From a checkpoint of a small transformer trained on Wikipedia: 4 heads of 128, RMSNorm before each block.
MLP neurons of a small language model. Each row is named by its layer, matrix (down: output weights) and neuron, and shows model dimensions 272-367. Each number is 128 + 24 x the weight over its row's rms, rounded and kept within 0 to 255. Numbers have three digits each. A neuron's up and down rows have the sign that makes its largest values positive.
After each neuron's rows, "fires before" lists the tokens most often just after its 100 highest values on Wikipedia text that the model never trained on. A number after a token or word is its count.

L6.down1327:102115124132118093166132110116145102110075156093107077093142093127135086130130118099154107159170122128110130101137136105141095101092142112132147136126121129111122149150114147102121091126134099122129087113096121144102141101128127105120160134140092113144157168120124117127127090120145127072
fires before: "9" 90, "8" 8

L6.down991:108105106135166126119109146135128114114118124172156109143141128128113159121103124117060113158119122096112144155095135171133123144084159069139168169134124153148082102171138144102144137119119129182155110122100150142091133106136138072135114110141129130123134079112138170098151121140138085134
fires before: "1" 95

L6.down641:145139083134153166185133126150152135134111108148127079140132091088120117135130156112121186094141133107136120134111152142156158121093132176109137146129128087149112121117099140121148102120181156137148115125131083174115129140116100119133121137157102162137135156189133169119149108134107136145
fires before: " in" 31, " of" 18, " from" 7, " to" 6, " by" 4

L3.down169:088196110143153153108128130128148121116117142117103104143100142148126131143100119141123076140128154097118138108122120145183146134128085124086130143113156111119142129139097114119114152144115144143116150172151107158131109155147140165098146113090116134154124115116123177099070124117160117079
fires before: " " 69, " of" 9

L3.down1290:130105149129143136113137129113119132118099101147108130147132137158098095090160073136124122110131086118149102102116119145132133142157127147129149140141124091121110121121129137123162152162074109101119119139116121070158098134127154134132101118110117145072150186114139136084156126174101160111
fires before: " of" 22, " for" 9, " to" 8, " in" 6, " as" 5

L6.down510:114103167132134136063093154118171111112126126126147128132122121087106109143124117109148162134140124164120151140141081097146166154124173160146108137153161108110144077097106111144149115112169098102118138112163092098171158139158115135140121162116151147128145159138156092151149087110137138105
fires before: " (" 21, " is" 15, " " 14, " was" 10, " were" 9

L3.down817:112096117122146127167143134139156135143103128103098111120117138186196083139132138107147117113157113168097124082111155141133145119183150125139124121165158058097141114132104175105107183137160099152121115186119138115103079163124162125139114106108093112141122139115112097168097146172171112151
fires before: "'," 21, "'\n" 13, " " 9, "'\n\n" 8, "1" 8, "6" 8

L6.down1016:097123118146130090173147113137183149073147117154152124098160119146131172130133092146134109120078125139140129085141119135124094139142145162143127137169116151135116132108130120107109149142140146128085098115168110180082098086139112146134118108133086130089134116119119146128118144108133161143
fires before: " at" 19, " of" 17, "0" 11, " and" 10, "," 6, " in" 5

L6.down1117:103162070122145165139122093127133127079149099130098089097076123146117103131161106152112129107107123098121132139120112146071121083096143110148082168102131159102141167134146124151093141111183153114179138153127163139158145122106114105135108169111120116120106117106163149156153091151102109128
fires before: "9" 93

L6.down700:103144148120089129101120128158194130142160090162101150143095128129107103044113079172094140126104153151110093140154119137134151192145135103126159154135135160157122086129141181101169117116144181124111090084157109114149116157123137080081139152185201130121140120105097112118144116133185105116
fires before: "–" 51, "-" 6, "7" 5, " career" 5

L6.down206:152143146173134163136073160145123137138120147139097127127114107146153126111125143142132090173126166116102148168161160143140108118107146128161148130205106117131096124131093099139126116102086138141097118103108119121065134145119135109143117154105110151177102116086095144110154127142130155111
fires before: " to" 52, " and" 7, " of" 4

L6.down355:122160132115110127132161133106155137124130133140142120175136151124125102103119113133088109178126094114136129079169118141121138129147068174104127166114101140128158117136144166167122130101117150118113149148145109171151130151122164107120149121147109099152160128118131071090138147134131107139
fires before: "2" 41, "3" 33, "1" 4

L6.down621:132137140143132122175164113134154161153114133121136133086080124158105102074111178146116159135127154130147099175134112122111153148160139125094171132164146119134170152095156146156105110104129114142131158161170104133120097133145126150119125171094160099133125172162155137108111133100128116169
fires before: " " 27, "|" 15, "|---|---|---|\n" 5, "|---|---|---|---|\n" 5, "," 5

L6.down384:143160072106141134132128094113115127116170102115115118108136151101124130137148108114125141168109143100094135161151088162152133140096130096119145123124153137141120130116127159161133117077117142142123146129136118164126075094096130122141113123180113142122114168152173126110080093107109127080
fires before: "0" 88

L3.down117:118107157123102100148127093104197135119137155141085141145151092157152131139109121137169102112117120109153115103147103107082117135140113141118166112142123156104116136115126101129151146150158121123132131143150165107129179125142118111144149112133102132139149151130101156143139113154133186143
fires before: " " 48, " (" 4, "as" 4

L6.down18:126122124122129095113088098140120149139125115143106138089116115117119131135098135107127157112108110139108109129091135116120139158134144159119126101111110128094123149119135124144142131116150059095088160107163140122138137160174139161078138100114103102158089093129137126144135122148172111113
fires before: "ed" 43, "ing" 18

L6.down60:152148128134128138110106125142132144132165120115149109095155123101116148167133110158152131088129061122120123086103138090138093153158133127106162147115088113114122139135109105164116166090144131102097138108124217092142135157114114128120150117140185103097105123104105101123114110156078156122
fires before: "," 20, " |" 17, "." 15, ".\n\n" 8, ";" 6, ")" 5

L3.down357:143126107133141145093174119149134107134119092098101126097164159136142125154135153133133173138115128164104164106106142131132088077108137144120106116146161185123163126099167101086132119091158115120098135161136131138110132133122074119064148111140100142150112129135170172085161115107125091130
fires before: " were" 17, " is" 10, " he" 8, " are" 7, "==" 5, " to" 4

L6.down975:117128071155144127137101106124154117151128138169126101143104141136127119149110131152105129133079119119111146132156154128082184108147098117106114118103112127150073143106110147129081114122142127128096122092125128119106142113094101124116131152104158131100163131103120111134131149121128126136
fires before: " that" 17, " the" 12, " a" 11, " an" 6, " to" 4

L6.down426:120157179087076086131170095111110159107156127130127129107128121115159069118120132118123095137130133166160100118128178096139105137114107142133129154119090104171107133106140094096163116119148169146155121138115162125099103107118174130124143100121132138185100166129136117131161166157114134144
fires before: "|" 72, " |\n" 4

L3.down249:123136126147120105135137076111125116096101134059102158108149128160074116135109153103091175127114125137081086121108172155147172126127128164110121157149141139133135138128113100169111129092126108159175134092139100133110124111116100147142138149145140098135135137155122114110110138145136141132
fires before: " the" 37, " " 12, " which" 7, " other" 4, " them" 4

L3.down329:173165117165068149099132138116138118136102125130181146111144089119106144112155121167144183136129144124126136119092144127096133076150121109160176138096111091120157082120137145093111125186163123119149120115127130126134123148082118115113139164124158121140152070165145142144109152128158105157
fires before: " " 33, " +" 14, " |" 9, "|" 5

L6.down63:155089101102130091133137088130088154127150149132138089104100163109138133084098146109106122104119129192133134124079121100148126143116116111129121132105109136168150151135135140193134140151130151138112094166110148138122092066147119133129117124135137079152120126147121084155145145114146130115
fires before: " " 69

L6.down883:106149167126102124099162129146135141139139099117097165124132125132109155117098122110149095166091150145130129102121152145143130116145166164086169109144122127129142131146164135149082101110128097167133058077145117138131113109142108145153108127166123152148130118108174152159147109114135112133
fires before: " an" 16, " is" 16, " a" 9, " was" 6, ")" 5

L3.down1206:106114119147084155145152131072136106163131088138139155114122120131111149130160132137128166108127109119124074151122098128124118123146122134121078121123135136157101133159116118142172156131120096174142117078136161110127195102082163172145115118114120127153141149122121064136099109114097166119
fires before: ":" 30, "3" 16, "4" 11, "2" 9, "5" 8

L3.down192:121135118175146195122132145147058134162161104110138130116101157133110134111137159114114113092112143091122133154141140145125123144130137151125113120105136161122167123121116119132141114120098165149169104095149108157116110123116132167111128092129118162091142156137109130125126132095097130125
fires before: " " 69, " −" 5, " +" 4

L6.down503:150103152141143157091155152106106089139123143111159125122162098141164138121125112144108094135100128116129106126139147122146143102158130144143103152134129150158114186119109177107143097187155098171152146138106109134124129103178130133177127117118124121151189150127112145133138101154103111171
fires before: "1" 56, "2" 26

L6.down545:163164121120134152119125133148099103140150132141135104113146119129123142135113148087112077159110110151086161144100135122124108166105111122132116162168134178126152114104138128121134116100154131155090156083146115110115114123153130148113135122135127147106112121140154136101119114155133109144
fires before: "ing" 24, "ed" 17, "es" 5, "s" 4

L6.down1054:148141136107122125137104081149106141086141118139090129127159171101113154156098100118117173145080146139141109134125119154123147137150110124132142163152123079137093122135103100119142129133133118135189121109109101155132109159169144184106152115115112113114131130120113108162107129150093100137
fires before: "." 70

L6.down623:116129141136153092129102116121153151136111163094099080067136154110156162065103120144113130143076166129112122157138117125138174118129164118065107165163145153146104115138151128117170095161197114103108169104122147097097104105150124124148112150127119129151160123134125087103134169120115118093
fires before: " to" 30, " in" 15, " by" 10, " of" 4, " into" 4, " as" 4

L6.down463:180100146126140096166111103160087143161116128186159110094127139137122139123145135126103124169119153087137128136105156098146128093115125139124105079164161109155102125074109124133137102148117119106141059104165125159123155141196117089154121143085132122087132105120163095147121111149133121117
fires before: " |" 92

L3.down173:171102145109156099139143090122127142130168079133125141163094119109135113105165130122159131136157158127109130159143148166172106139095124124134115140128163116101128195109137136109106114136108141131096086102172147123129092091128119108149164176111131145131154125143115116174138129116162145149
fires before: "|" 37, " |" 19, "|---|---|---|---|\n" 4, "|---|---|\n" 4

L6.down0:123150146113120132147136105114131160132102111131109106130160107163135134165093109124166128164155130125139127119160108171149109120153142124117161167102135127073180113128116103129172116092098157157139125111170136143079143128116160140129120112097136086057180130089144140095135146122096143076
fires before: "0" 54, "1" 26, "." 7

L6.down476:107144114147114096144121131165136119129123134131134149168101133087148175164087125127189150143154113157130094104101093116131158106129104106143150126131114142106131173128149166149121148153138143151123114109156113120094157094150121149131115130137175069150108143146154098116126088096141145141
fires before: " |" 80, "," 4

L6.down858:127186159146143137163118140116114138148163082088142103159115127154100161174137115063135121134110107126136153163132117110113120163169142131129127131145128111118100112145147152120104170156125177131115160111147070133090119138126126120125125125119091126114130133134132101122163141137161123125
fires before: " |" 29, ":" 15, " of" 9, " length" 6, "^{" 4